Weights of a small transformer language model: width 192.
MLP neurons of a small language model. Each row is named by its layer, matrix (gate and up: input weights) and neuron, and shows model dimensions 0-191. Each number is 500 + 50 x the weight over its row's rms, rounded and kept within 0 to 999. Numbers have three digits each. A neuron's up and down rows have the sign that makes its largest values positive.
Before each neuron's rows, "fires on" lists the tokens most often at its 100 highest values on Wikipedia text that the model never trained on.

fires on: "ic", "end", "u", "e", "or", ": "
L4.gate142:599513416472396495462460404525481508531562573374509425557505494434569548489354537561431550528504512511412553557579535494399493528517503496436498503578561597519456578458566436495570440520529524452545472509453530430546587469471503527439573460560512426517400471436525533539450517443553438470488495478447401431478545569549529497480496588470588451446460485469515504525460492405489549592509517489482520477501552518467446580566490496512419439480456619536492478443441556433508454391515525529455500437562527453529504468472510495453547533493524484528488525546525563459527531491544495569
L4.up142:557340464537544480555469540487462505469476483453551508445554485409503468508502384520566460541454556522477558536437540548467564557373448561460557406527504536440544472540473529553581480471540540506538534497497503527498407508565460525604489527532472561509529500446383434472516467539542497603484456516512504595575489486471499449538513539526506550456484714352580506499567577555491536508540552582481534487461539555450475506504524537559507556504579505478491545557459412487492531464514467425447570455530453418485510484451495515438511535499492441457482516550479539468475471482522598476

fires on: "d", "l", "on", "r"
L2.gate93:469469435497430485507429451449540394450488451582528410475580551430546567498433460499501542443492526503577616474495461385498491475505475511486568474576542537526517582438533525515476462401482534476443469483514519500508524481566533493463552541502459449447592496525471505364554608441499433485382403544517484501475464518468535456469496543520504445504427360453471481567422470558473449439572439536417556444488509468485598533425558440503532476534461522464545549480430591577433544479497482558502408474493430492522478474486551474436494430547539469504534485489501561433581446471501490590
L2.up93:454501475483478526550480506491542468438500483544510506469402555674441494430445535389587536421643556573492542504512509459582492495504536504434523568545637541383528465489492506521548540537506530546454493493596429543453577468521480480544422463428525522555432540502475550518463501550573516598487520458413514442393558486512474566445524406477498470510568510487492502497586471397478500509483531602467447448587515547453581466497561491448506463563494522478536476515482457485547473497435582551492486546576441570538484548488458422464549444464502444422480515486567516473505512451422468486

fires on: "est", "en", "ord", "op", "and"
L10.gate20:487522477497512529409447536469667548550460504514431548497512547534369470481535475505481542444552524561555502468391437529407480443454534512481562417500419441441508411485561481476476543466547533521473538514483487545483470490599478489506535484457471530519554432424485535454496538545581509461434469449429442546493499404401545521477463514547392472493450519568444501418477590555487460546465551545484467436485505529525488467569508516557606438403543486511464529479494445458506489533451475546486434581442504461515639492467558556522443524478558408482460504547500585502434384560499458583
L10.up20:474575549526569601603506514457461505476519475503521393499519480481421375541524519400570514514476531546411502480493527508506622578503520544508513549513501506520565448527499507492532564460409567452518514541587444404553572571421461515573551525407509435506515465592502430486568489442528416476531490494436456482417425403456438563450523538524503541487562492512417559540506509501536518523428517474463435549458485510588512602517431476473499493555523555484426465494479486481543543473442467497514449514489444383465527480462545463592473543408551517431399510520466612572467464548451541473

fires on: "ou", "th", "iv", "v", "d", "oun"
L5.gate5:573517534553461517483499572468532485479459581553465459474487597466541458558515472441498471448489518497459467525464541514465412559452487440509501475484376469448431462474494559474456452493488488532452506466521507493554487470552508477463446499423441601492456511473491459489403503561510476535517394591502500490537509543427537520443460490536538468502475511536529544542658403564390518412482463506505493524398464431551454588636483460599469405408476508471614551512509509495543492621514493459486549517536486548559494452513533448543477541579651545567456505513441522574490569578442482527
L5.up5:524529481507507505528537563524520461460557438591410512479435547399459479482560469462528507460521527501434569500534421548519474494463446444470537549550383477557510560542535473510539493454507546428461523413420582541521400573460512415401531397471446555529515563474517418529548503461446529495402465487476516503475511495446588467448404511419537480557539509505512523617493504495545496533541559393449488540467549471473585562462484491654550482447462493496526533448508349425432447455516606509457431473440407474462486435554564536548561454498561546490515485491495497527534489546509462525

fires on: "oc", "c", "tic", "V", " "
L7.gate154:497530486567499512454494535541509413578470406466544413486513479511550533416468478531496593462567446473549478435383531484531580489469484593465493470570508501517504480427567455571555552501565555438475521447537504612540409506503519564489481436386434506411448504520430494515448479595519548439551474518462539518457476587491388536527615565425522447450543438537438491445545618522453509484514475416504508593492476533491492563500583487538529490471537534462561450477518452501527576565436485528501581478469448569494542544548580458420445496559509564431471615484542464496581505536471503496
L7.up154:475465461511498417533498568510517447400512503533556518547488606516641634525559498534516565446461441492511488492477519476550471480494456548467539517491490484425514501419539440486525485553452504509540512442543487457492510492427556591458502500545540629494450509508506534481488519537594528482462618474444630537463474459508571557513490541512519496460497425555529624518471507525494499481569539393474450509550465493424494479509516492468463512422496367547528581409456562553570495448499397557465433615481532468489473520469413472511498447505585562481395574539567409489472445421503450499

fires on: "ord", "en", "or", "ar", "k"
L7.gate95:558614522487499533488566516495495498564426508522461594525563545436440414559461498580517594534488531485588607402402509528522534504457452443479506491496516527424453489517484530413467525497518544520491545473539516553402488535424547592498578573529409601525509543471533447567511516459443454451516482539395455585490508547595520502558502481542507554509470511552459481436521549516528405548482583576497499447457373455483515544533545463512597522480533475494512467513386521504508482536518540460510555545547479598466580569443477519506560536513453502507390593389505475576562537468550499470
L7.up95:630523550477530430488506528434500454526504494489495433585491460579494483516459440570553524485478576486563430438566456516462505546501456502624485509474484517506525513446544565533503385507446472426475527496443471426525552610463502570550447493501541400469460550514557511486452543481382417491558536471415488404469488533526447599464560568481480457549474485562573421464477488571438483563498571552513515540602573500569557539503452494502492508477474524489455435488460484516558476527419442591489469542488497609453457409502547471611543541491628472476456456512463592456482532518581557521

fires on: "or", "l", ": ", "v", "ed", "re"
L5.gate22:542496485516452402520410546423528510503504543481459530467502502489553501500530510456476473576533451497479439519504572560508505565491456471500475449540531503479541494519530444516534474384478532482546540453518531542521580543509515534467439474477533397532468460557597460395468543483604464615425554578380472443512530492474395520536530484573545510541481517521493541459488420504515453545451487462595512423482508425465460512585511597443483555503589598448557590459481516558593497516427540496506455538482554580417543544457543396456562641460412514543466566468520515535581591511519565472
L5.up22:586454472469506432464518543550446554507509480540489500498395483395497534418502509568572419529520576509474485480400462480437536545483477479539453520466433514642529471436533441618474493496482589570483506492438556420551529534538471535637497457465573496543486482491415526459533433452506492504466549430481511493524571456469485494494546482441492352454450517477484513479529468536428397493534547487477487518531610500512456529515430498512506408502476436406537430455489455440551473472506457534455499400566537428434469455472497466568517453447463506465344528584608491495490550519508569532

fires on: "id", "v", "r", "on"
L10.gate103:554530478487470525530529461454532441498498558578579509524491578553509518481523398443548535483454571474526573459447503474396497455459531507416611439397524469425488455484464515423453529429516460474504491438541543518486491481552510518482561430497572475540570453505542484435571627509591552546481508564571500596500555463518530484499457529445520516519456446528544455548530504450505531602382500490468385541528502461472406514534498502539548484528452508567465368431502436580580539448446455578480476515412406589450500519511661476528489470523518542535505426471488483505519466518490599461
L10.up103:448557464514558455435474415430614469533399593546486544510521504461485565452476542538452528449530503555512489480465441370499465507554557484464479557545555473514449563469472484520577474378503415581570444508520418561540506483506505513541495455403508507571575413433592514478419533553570441536437561477501494520530461520438555480484398492557468468447387472549489424526527521429474480589491441534507497375451444485442467463517530497518471495474481483501457521531488509484467503500427506476390566498449487464504533564462473500536435634555570415441394509426470507435502508454488523456

fires on: "al ", "ew ", "of ", "c", "."
L6.gate37:567528467547478430533513459443456591447497521479514478408411448448404441531506576529481488548417466437467496665453472536453459504411496535505487521531504469424531454507625457452443518513512531534495478514476469540525506452590514539531486501518474498467481494495569503467505427580498529471620538538515406468458474471448566434468526531458498511428488556450525461483517568493437460364440521445482438456577523467420421430495515451517540592546475419475469400395424440452500552461468470527488495520470451499513475566451468585495612556511512436423534512473588554484612459468468478482
L6.up37:454537557496512502489518471512515486441480452498463574479510495519512421505506447561526542470457400550513456466426485487473560493453571471448523520570503461528485565477540406461432449554528576562482567489447501467495437537534430540550520463496441453477403534502478437484523461560507551545505489547533426540474519527519520627342466498526590519513522583454535552579443498488432389504456508503457408555525426410512460473402440561440496526474448542420483477534538513480555634514450464558547617571355458537604545515462459480514540508504479469456511507516550501451586504505476378539

fires on: "f", "for", "n", "si", "ser"
L6.gate116:523533493457544588459616518461552543464408530466490485515497458485423528435487470539550458435562458512540473514499518545556512503567475505398424547439403507536416547521556469420420530508586584485473513501518558463590456555431554501476471460484521512631501459441561565443514480521451515408501517447446460507460426504504491553528490454452529506605457495500484446509448448546433587473497546576474434528572554557575517500580461464520565474598515458525526551464469529448530429428467477433497497425446511495433525460571534503419520404563552416587569455514543541557494528482623561531
L6.up116:558544509535476491526573524517496523511469563480535500404456573516395538464506433452561586506488529519522567459508498472397539486602592513504493517485486519508483465589496629478474445453625459554475446474422427498538516456543513581454495441544564467482431442469452478503514516538454434556479451560511501459538512522411525549491516590534476463535527543526513560428451551464562450426483492412564374520447547635401482402477560454506490538499469533509535423502465469519504452499482490564429529555463412532534412523400530443457510625499514467539495576573428490477442483502550440493

fires on: "c", "at", "t", "oc"
L11.gate128:482489497505550468385518604447541498452519535527515513480520525477499467495535490547506577458616465525571437498583536456474502454429499505473465377485528470440452490505408531477563397445481609436526524522437459492405546430528473565470568519489577547524526448404499446467367473561411529523573503581523470465523408526420564487546431481485475425540490553503459464535521540442468515515501482469436541433529443511422462510592506423456621519540512486518421570455478521414456562536589493489506510537447474453466549520450491391526479383449518422454495544496536505422523557503488484541
L11.up128:490480546500499529551491456544507500485514498528527488457498458531520484509491500535562500443621488639481526491548513406476452494423576602537477392455571427481507477574518478485487595436504536481536449486474485566473344561429506593501420404552501527518482384425425486548469522462486557508478418445551483555570429557481489487513511470628401468477553445510496642487478510519485543538465562475530404450531549540489546489504516424552542472560562492563534509514492511453579442507450536514489490495554483516446453516509468444439500475568503513488522542455520386511627551382514505481

fires on: "u", "all ", "si", "i", "e"
L4.gate28:562480459498559588555483447490546520482463518531562467491535446495409462477555486594456550420415523456435534409496578580483451510558470477413454550481531573409431521516564497404487526486533503525501447418459505486403495395497507459559520472443503540539435531377567508476484470447446512494551471484504491493436562641474469480517518422501526533528512579538503475555466509486459516514431460423488421557467534492511471605461589541447594510507406494577536453498572530489502508491467426515517439474462451542520544398534502450514539408520512459514490517586510347499459496507447379532
L4.up28:469459522558514544455603548604542567480508473512482465553379533431460515455473548514561492433560502493420447498562488580488500465576504506520422403522623485515449433407570412433497544507494514468490432550555480427555510453485589536504445489590436489406531584492517447504498449477589483498570432431484572475456543520530428513549579488532567555613467505500467548457450519570411568447489479535482473461485542366458519540474432506489563494508582534499519434509567508557453472489416490491503538471535480547510533508456532503587484393478498479533592474578515446489503437452506487419

fires on: "-", "n", "z", "–", "f", "m"
L7.gate128:526519471503488560560485497539455506456489442524412470586426475579435508390504418510456570513425475542525530507472557486482439498490598497467460499510469541465475566559532439507467488543470502448433397518484581479515472541479556475580498532423429558587484502500530606519494572486420513463448548527389525531509500546529413484530491446466549480570450533510494585488543476396488507463539535440399514588618555536412493458548591547543477517485585420475494469497569461532545532493476431522451512482493523472518562580585482461470426554503499379436465508446475513593568463445464451628
L7.up128:546507622458548492511548367599506477495430505474467523528457515509467474494467426455496413501541481499525462421551515458469468485465561435456507463453400542550476500553422512587536477493547524433469444511461522452454488576455481608523530452512635515550438448380568452462489452531396505499509525487556447439555437447563464452435433573389583517555417438552482444456559567498558518465525474559539462477541535541460488486513503455486511471500457466524422471597566531499567548417515529471402579462497541530525512459579481463523590502444500516602538553565461536469499533579490519465

fires on: "al ", "and ", "ic ", "ary ", "n ", "of "
L7.gate53:486437482494469509496475482474563535480437507538596458503482462541461457405537435599531431433451496493447485506515517477522562467572540454480547528464562453517505401472537499494474514548609508590508484465373545534636447391456478538496586533494523491448551537546615491371516521470482496446560585596548500523502536492537468505429447441518446432523425485485486491532489528534542469498546427552495429487571518527563512459527399458522651403474604609472481470398494496528512560543506503522481484458498444466576457568464427547481518465560562452492473518484560528511459447472577525520
L7.up53:607520579506536445546392596460494488606490478557466495457522516508506471444558468463493482398508489512437534506474471456522548481454562561501467471515484564524468483586501520480530467599523574647526492596515471553435609364502423444592551476500514461494502545504548507408533492473478522469513495544557519522474516364492540502502385440458463467503513471520517488546515421523435593431566515485463428488554423496465475515530471516543606529352562556518429530442473475503532462538459430564502550490461495538456467502435571570494491459602459436483514524556564466499529490570484452502

fires on: "te", "se", "de"
L2.gate120:604441518578491517496545453431524546412515512489463463481488469528528527557549531542491458524505521482490580467460577458444502540503533589501425435534437508474473473532450488464451546583533473449575536480510426446543479552502554457555559486504483428483488444427514549478575500490457549443445543520570502523655485552445495418544409598559593533486485570445535534638451467495512537516527538497475553593548506408523537432418600534392499453540459458521539508508459479474572517534544524589568497541483550576495479434453559550534421559505554498478422439388519539527476459595486527565
L2.up120:678479412453417444429557514455516572525528498418497590482570470566609489437485491434500481468453441400627551552435600574497580492442550449502463496526472462484436492429508497519482517520458545507510480535439562582459523474450471414537446466520489501464556519437479533515528511500531461505438558514514604548435545454505463497477502504623492462501472490422475608475508491563556484562494521499495478478488436582473548601547491495442537421447542488477473477470581497551524494427556428502508456555429424521456537592417459483514551476603489460465529477440447493495462404472491460505

fires on: "l", "aw", "ar", "or", "i", "ti"
L4.gate82:495545552493484450543473566456528391433514595462535470521558462469487478555492553549561436496520461430458520494506524488534447613521427522465437438411510498421452461555426508461492477464388590504524501442565527477534555462515507534442485587601507589525501479465562526545524570520461455387510538520466446544430593484480541358593494457442565490576553539399387436441511481411460464525494510463539507424518443440512454450613492516491487544508505514507506524523487461413463474487457577534557494503525537462473446479449479476548578458495411541555541483444542406508570467502441534573
L4.up82:564511547432443529584454511458514458552454517449473541495598492430472538518488541517453481495548539408447470521466531489518580586566531551506508496468405523603420471514551541467550430456486435584502581451454439464534490512465569653439451570479430442438449470535443507544542546464562416485474570535523426593509478451552513524585545474391508520487477606495540470382443454520432530508486527563527547426582458533527495574520517511532597535410453471521542524444523455542517513530502618550476376457506502461510453462569576458515525483474505492442481501467474430496557554507466500542

fires on: "t", "th", "e", "at", "ent", "ut"
L11.gate109:593498511448515464560582480409477496533553513536467451494516504581548420573474447565452529502548472556512439519535546523494409575453482462565429550435501452430598633561629477445547531478461571483519616453484478464554549523433441492488501471415475543551555454552518556566532485565500397506554541453477424459475483527495567519548467520562465527564492535543546463491436451509398474491581547406436552410400512528466563475493534455516471554496584537504533530516491537513512517516545529474543536426513397527392419539527427467431552504553565511542468485525465476489510432425473522456
L11.up109:444490493479485527503511501458474528545593517497572516471549519470493481528507531464512441485473561670493512549599496479552501491531514520551479429396502451526504455450392449515521559598494370411581525491466492439499471491465482454512426453513361540512514406454572597569561537494511480537456531456505455575543520507461429449451469507530432525462477436522539451604431506494415480488491460525411423522424570502508524476492497461590474503511363491574534548539502521505577455581498436535473467518506414445548487437473400536524493508488541541464488492513421484448511579427380496457

fires on: "ac", "bu", "af", "an", "ear", "un"
L5.gate99:480537509528514502467483536564496476492505614414469513471527539499483546482530495509517445560504525500505459541544537542491522559480538578464422522452614477438464501517504494531417506461403489499515453452504481492489452514558541503519554508455457503555558440588506641548565506476460529506472540556427349515505393505527525479566490555482506479520507521580592465466589476391507516561541548529594415415411601432532586553448533434504400448489497605470469614576484447464489444527426509475377534455566443523456518411500484510483517463514512552466474459475533509445528445594531580504
L5.up99:504375489503480516493470576513424599528396540575565510500410496508459539505483452535512520544570437503439504585516452566464463496458460465481513437506530471553503469507480433498497656500524524509511518466459397494461530488708480489470456485457444563500512502587537599518543524589516520523470470513553458491534480514420491469538508562585425634523537447501505487557522590526477528490467538494597450517534535498482547484455555566565514470544486562541449557504410477550502458460555512592425437539409506479453401521536478531493594564547442511556612513447496479535480455525515482504

fires on: "P", "ot", "B", "ad", "ac", "oc"
L6.gate109:513421474491518472579479456434524470418494440441464486510487485516433529543463502500552472530509487617468553456460575497487508587501462469453536500392503494472475480488386493498565406468497508585457467455498495497461540530542581461486508440482423499489443467465453530389535515485425477510525562383468447512499584509450438471537613514566471517562478507510452529494502586464481474511470629482484489470434485604544547536550445604457522477418477485534582515472402564442467513454490520411498604459513431467535568532567390528470509587586572498490442483520526518521488554438460398381
L6.up109:480543475552453529548576481465494519440559467499419563561507470534477454430462510408406556530499496554519480482441457485434498497435471505555589499524552514479551568547504487623594458429493592403452562453512556522519556518496449467500569422472445433560461583602541500454468470502484504464385497530437406461540486511555513425539609489439492490544536486625445445431599504379463502475451555446440472439477519454488586484489468430531494473586448601489486475493478458484460560430609503481464575408439485497520557501513474506538495589547487502466510461546463516529544514475498552445

fires on: "d", "5", "in", "l", "for"
L7.gate156:498485509518419557512506512593549441423463449526494407421488458568547553468440450443546499500517459559516479470545563444514479567504504560448598544497539545540518567468500489548473370509524522569538472522477389457458566514492429495431574495457563599499509458488493465531569482451491474480462528541511450612475466515509594595486567507491524479499456440536497491613422494503492535436377510468538606498474515553438460565601539506457600496435405474490466525459492547364541495422525520580475471523410461391474481530480565439409538442533528493506472568496458560474466465458533510500
L7.up156:573455466515431485470478467637548470377461497476538448432562550559574443588459486512505479477486461491492402509463468461427527516458477496559508562385643449490553491553595479571459444526499428545490544384517499519495528558435568521452386482460519482483416544488509532501553460566466460520524461505513459529416505473523458456556450455354560442552458477458487542485574409524490448524471466490482500506520492460415529550509562524484542505443458479421543480527528436461378471547479431485471573476541491526464457529498489530440430523575484539484492464498607541377459513488474429457

fires on: "ul", "on", "re", "an", "in", "end"
L5.gate35:561457481503563486540524468524591605521434603478470531422450461559543457435504515485411530526452446513437481504425555466496560532535539496538549463483475592462447480545485590536471522405592482556505436440480545522557584495454496457542476568522459497535427493596521512446587492504541523465543495452525587453529504591485474566491522520516503511510491498523654429534559469353487408488516527458529494539569444429499552517436553523562543542517542564470546496470482449524565551636493536499503438418469457473471471529519449416521504514586499532585480563450455517466588534422554558422
L5.up35:533478519454484547508583431526469528566540517548574534454495490428472456535489433569480469505466517506342499561443516526498464516526548444560521541555525532548383534626419527431462450472484472491530479581513489568471580422484466496522519603466529498497555479498544490534552504514507587572528504487497549502554461508489482475532409501390610481547484472465459471475396448510460547504469570507488518568570466424431468494546486482527411570410469495490489567425540553432474333488579442521510519389535461454497524540542518481479467546546446393553495431554454418480456463435485431472

fires on: "i", "v", "V"
L7.gate144:482499422597509563471571425531543589517484434366460450443480416548533566437505421570494536463518447428477428354492515445513483578432411507555578440575567603447453478509458486517575556507452442508583495445492475586584542454511509499493526597448443551430511489502536479558521451476493490496615524437464566501488507582545429484449484496489562465507499467505414506505466470511553558591462549475492475454514439479461456518505508543597486482531567516523530462495531502546413518494543552497528459482501424483529606507564505414514472473498616558560426544475512452519533427500526561468
L7.up144:493406527543488469505450446672472494540474602450493462465491492480538489499511607488558525518503486473468414464478486538414526430493476475451487532560535404538476459425486528469593448564450551450520582408564505482600521515496490554516522530459484598504498483535461482561567484469545574550585591511490536491430479411470499425508498536534569482500572509511572498544405524545483568583476468385540483545591529466437549494446573461515546547451457513503583458476411536561409606556461528456544445470556496412525562473513547513571537548544536559489611456501481500518531456489478431486

fires on: "c", "oc", "al", "n", "em"
L5.gate170:480589558494514418465505465531533374500511525485538461510419514595593394415413592451494487515476530442406456494491536420512573575467556576542471448439546403453490490518580515507428512398492453503448553543488501579486435462461600418456468499537528467460503476498496520514514456514554526556470551512546449524442402509521474392484447583549499458539576460560565471497463535549503496522544563472466450501483530506487431524563466427498508435508483546445547473441602447488461484496514517461516530489481523567477650519573531529505509501455452487489474481445652546587471453580512537563
L5.up170:486527434500468521475520528488412435442474509547412489484449414529511602532549589461502548461478516525516512403572465380595284551464493532465529527543496388488519557513528501493519508419535536550477482517453494512506426543525406459602388514547522444445491439506536537485452572504557523542522503513518630510497580504383513392480552485524501501481556446484479463488532528451482436515433541487414466463542555538496563462539577492497516494518514500470516479406558601464484458443475513538534459533479456585550513485517407478543486417464546573498515518536481516490436519443464414441

fires on: "==", "of ", "ew ", "===", "em"
L6.gate5:507511562566489544450526479342478501425490394452475509507493423509432407545537570477518449448480515524467575428535581536455521501523569485472461481579498486473546527490571440457470527424496481548470472456380482421555514494602504531496449504505505458431506507445543559434447561533506596431445509458496526615507493568513589478412533472484557561433381605508477544561465527488574498533510481499458479490484566489487526435398457424486535562491528579484492417450499562461459446547524480498566446433480552439460506521421482566543492542494464526467508539418575581437497458491421582555
L6.up5:438580516519457523497545524558532495461418473525465462471613477435434430588525489493505491490454459557438355501434418477613498409486465473479460516547503478531593553546480486495436513467567489379516443469456416470504563507490476565557540462405535529515469538487424562504512362596494484567558473517391440531502515547483507569513568415429451450532474390534551426520514563536418539550532502435442507494445516420525534534437511429462506528491429542429520420463474505536482572495465540518529525500504431450485518475422450465485450467560418444482489547532403472563455488548482512496

fires on: "am"
L2.gate106:410480593459462495376470542533571555546483510514458510453472533485522476435481559480516483489428500498456521458541469446389472476479432455500508454494549481423456629504417482498486499529560500512494573575492503491575525466511594439502594544460519447572475507581400474559384497578538524550537541533454481494472536381575478506493506445449500534472463447486567511475470495517508594371559497499536537449516633402447495450527464573580394540518545523568589489410551550579470585519517541533500421419518414557522457527512567503557508537520512485458510528498492449459447495552547509521
L2.up106:568532512488485536403451530511535507532576455438593568440396536457457429395409502470448508437471533518497495457496479440475501454547502464374432383400511527608569543491458462566427408555518521545525456689518613513521488420537369483462447536498456405534396511465534499541427512507547464551524457504409491459500469468487436486530510475531556489429492548526466485489478557550443434466489430520531477436510505505540436447519436572475458468507471577526481497501470519493551551478512505546469496449457521475468510413475509496527469481527467428524540612546515526452473493567452477464

fires on: "for", "k", "m", "d", "am"
L7.gate114:534510531484544503469464520452567455396482544597449391521538471478517491540539635371435561443404454531529565515497473570471557520544501498491497463497550525483587562577465435457469501492501500535443497485505542547522536524436506490498509542476509484492534583426502560498481460487511456572501476482512487458484522515467556473577511521501560602537378545416466495429397509541532469559432456521478506533477538428480544579539462517539585502455547483519495464578495549454442503565521514587587488529552542516493515620478459411338376449521495441503463451553373551535480540513579470490
L7.up114:503573539529488467599495465533452463458525453502555449519393459483488501380448557486551534406461462516494487515527435435416464513635583503472448388530554546510535483471640405468520465500583553465546522591569506444583466517445423567484503451475549484444411491364411552434550497489513439527562565578506448480450585532524566576468469473485578528486422449417531502462497563505490501497438480479400534464472498497544484429550504470593450591504520520539603520455434556454512470500517484488549538458481501537436521557551509473475463531487432489556556519474522489475486524536449465511

fires on: "ev", "ep", "u", "on", "us", "n"
L7.gate190:503458512574596523495456557422488477547529467438540428476495422501507476501491489465531533525576382472445429422453514425542483441393544577451466517603477453567528458525431551471531482526471431492575500523502537576452535576521497591461498555431452448598497575562460430476556431548535500545479453502462450522490424472499471500472438524466470465500513542503502469457560550532513560424502512567529581428514482456621416403484587498491472504560536545461488551515448471465531452457463523436497390526495360547510572550524508410436578457474511492458531493518409430567406505455535487552
L7.up190:480512541535525516423517499522552473514499549369403501511489583416462509500524472532428511535404524426529520526420470353430436515506537525424485571501483457463467549508584575592374548453466537487443466450486474475462524498523509541562568494476497451530518522583516488489567462547544551477457458454490521409591457483581466414561422505580487492551562472557572429471502430508529579519530542501553432547500555419543543480474481628426470460519470553554581437476423443441439495458448509502491503535482539435521560571488550424546482457545486469518560436530474517450517591572429469512

fires on: "W", "v", "d", "ap", "b", "f"
L7.gate64:494514535539408554520414503504469537566579463540500459416531568497517524528522477526566435473443464497462499500504567562488558412527532397488444521558607458407467487589484493532476485536452520574447436532464479492478478615466493592458572518465470563639548494572539499488556519514570580523497472525516484552453401597450536521581588536580473572532533470580498512513501471607447538375401507488480548559445500459558467542445446527490369563466457544486497417564462522498498478511424551524531451464459487490477405546520518509520554403504463558492522454460531459480532514460465509429
L7.up64:518584516533501475539415482466536531442613437500502424564418542449420505418524544485552444567580440496491501557477550577489477491601490513539437505538496443543573679536558389495513507481476500503583500484463525465497471617548459485397510398425426524436627485508497547544508502480432573482520532472482508479404436519495434469440453523490555456513517471498472463478466382471519435512473412475424485468420531471536535456533464534507533513487538545512525460543503487526489470567435509514467514485431503501506487482533422584453551544475523480486516524474583384567584539444473600561

fires on: "in", "iv", "g", "on", "ad", "id"
L11.gate175:513459582493475455504545418466521408485439554487467479507436546487494622503537475518493452501568494545441468563413563452493437521431535595506494485548530514517498364517572479584408410444540458538454494470579459527546430479466531517516489495505587514596555542545505566509481484560449429506489463440609500587546584537488508484560513455462568524492438470538563477477573497481531543566538547386463472554465486584445500476453536506476551526568504526503551484366471500551568557576452525513493426478500456417525396621523516542607494557472491516521461546476516471432479590495531551553
L11.up175:556528450491510469503465461502558483489447541508570513524459522580484454453542569556483366516467511443439462532437512544597448520474506549452563482600568535549532487572483462591489514503495539638490565602575490524623498609426502507491474439522557410398539543471464482542546574534479480429447461546615407570469488551519530536542499558442482473586443474480492510458487468569432527652568496466480465481530467474429524452457599472485591518497530444490459506410513565492551530507445517423548519489433473507479522453523526552524475572549481485583512438493528499552471523488476578457

fires on: "ar", "f", "ac", "k"
L7.gate175:528524510528417557572566528450400523572402526465497506484509530581448542463407539521549529549500545506520457490535411492517583471491496536525437501580516512506496417451499489469404454519489624529458499408500469490493476533526489507517475475437463573501493453537507469521457469499490543568548454466592611551491512570507556396553473503524458478460543521564447479512580518435509443548480631513461515570405554478531585505562469450528544543504490410458450435507528546426430469523490523465462574473539464572442478569400464592450515591405439443434388584510603529509536465509499547487
L7.up175:455555467493500539564445559490566384524501550474536532549519546512586540574373553481564501395512483470480529539456455608522394556457561526511547517498406524603534526500487517435437573484426495491452524567486475409472455513539503506531462434440438445472498525519483569572514505513514587493501525508405487543448513567440557462463496454510481455637529500415473424553552479495469443585520559439478554535587524490564497637498434525527472507415467501518524517534491472585582538553496404475505507465518554562484433523484436526513497437518481419428580498498463540510562459450500570405

fires on: "i", "u", "r", "ic", "ly ", "uc"
L6.gate56:532477411575502531527508507543523515474526519489386522472463452530521569461459514465605537505554480441511513368516464424515433563381514435575539468518541567453461478489496483480505564432490499626609522451436571465487470552532540457594532544509553479474503540423464569393479476489489400489487553446494519442478484404593448398489530552531425427549530565456497485526473612491556481506537499487575460500416452460478451436547508530538454616537523596523499383531472492516438548502549540522454448535547497501541476549510476458575549496549592598510497497495473602531510454525497507514
L6.up56:563465454447438503525530451575535514536511472502611531617465507567593636500515575504457422430506476434528468378520550502536573537538554447447428508466421461477527592539492530492440488463451467471441550502459479555446519482565444560518523510392513453484497481486549479528492506533465474519552513448504458484550515390563440479555440473499543588510454513510466406525469553409547504589522501524539532459485402569509489534529472485429587539476532546483405457460435562471442480421418571527491409501598531587575487477515496487467571478542505552418484435546498551563550501461419475564

fires on: "f", "ed", "fr", "str", "pro", "pl"
L7.gate133:599538568557399618459479479491513569557473571448430600563536536504533443473506570417451544468408464481462450479499507502572473550565480560497481595515492524588449461454512493539462420477505509541511453465495430518532554531508531568550452583576441573493473597546512583458538446431565410490533450615557534527448620432530508424545520527527470444400509407450503495491495500449573492463524495499531451525487560475518537455561440563549467452503437555578578544587461425440498504458512497453448515491478505477501522559520440448521595505508452552534501485437493494547508553420489539408
L7.up133:537566504461458591444529505430511523490443540448462348583541503527557450448466498469495545429480469418458469541466460503427478476550435515451554539577477501574556461478519565492482596519527433438503521511482490504465472556500524502515389405545472498494513563544490491603478495531497487457494551555473510486458483488541532399481486498505505529413514447533427463466479475466469512513509529484520515449501582504617524557636606549463497507579444502648527580521500550492461579492533553408513558510569487337487549504567543569609511501478488522517560434456534563517478595454439500562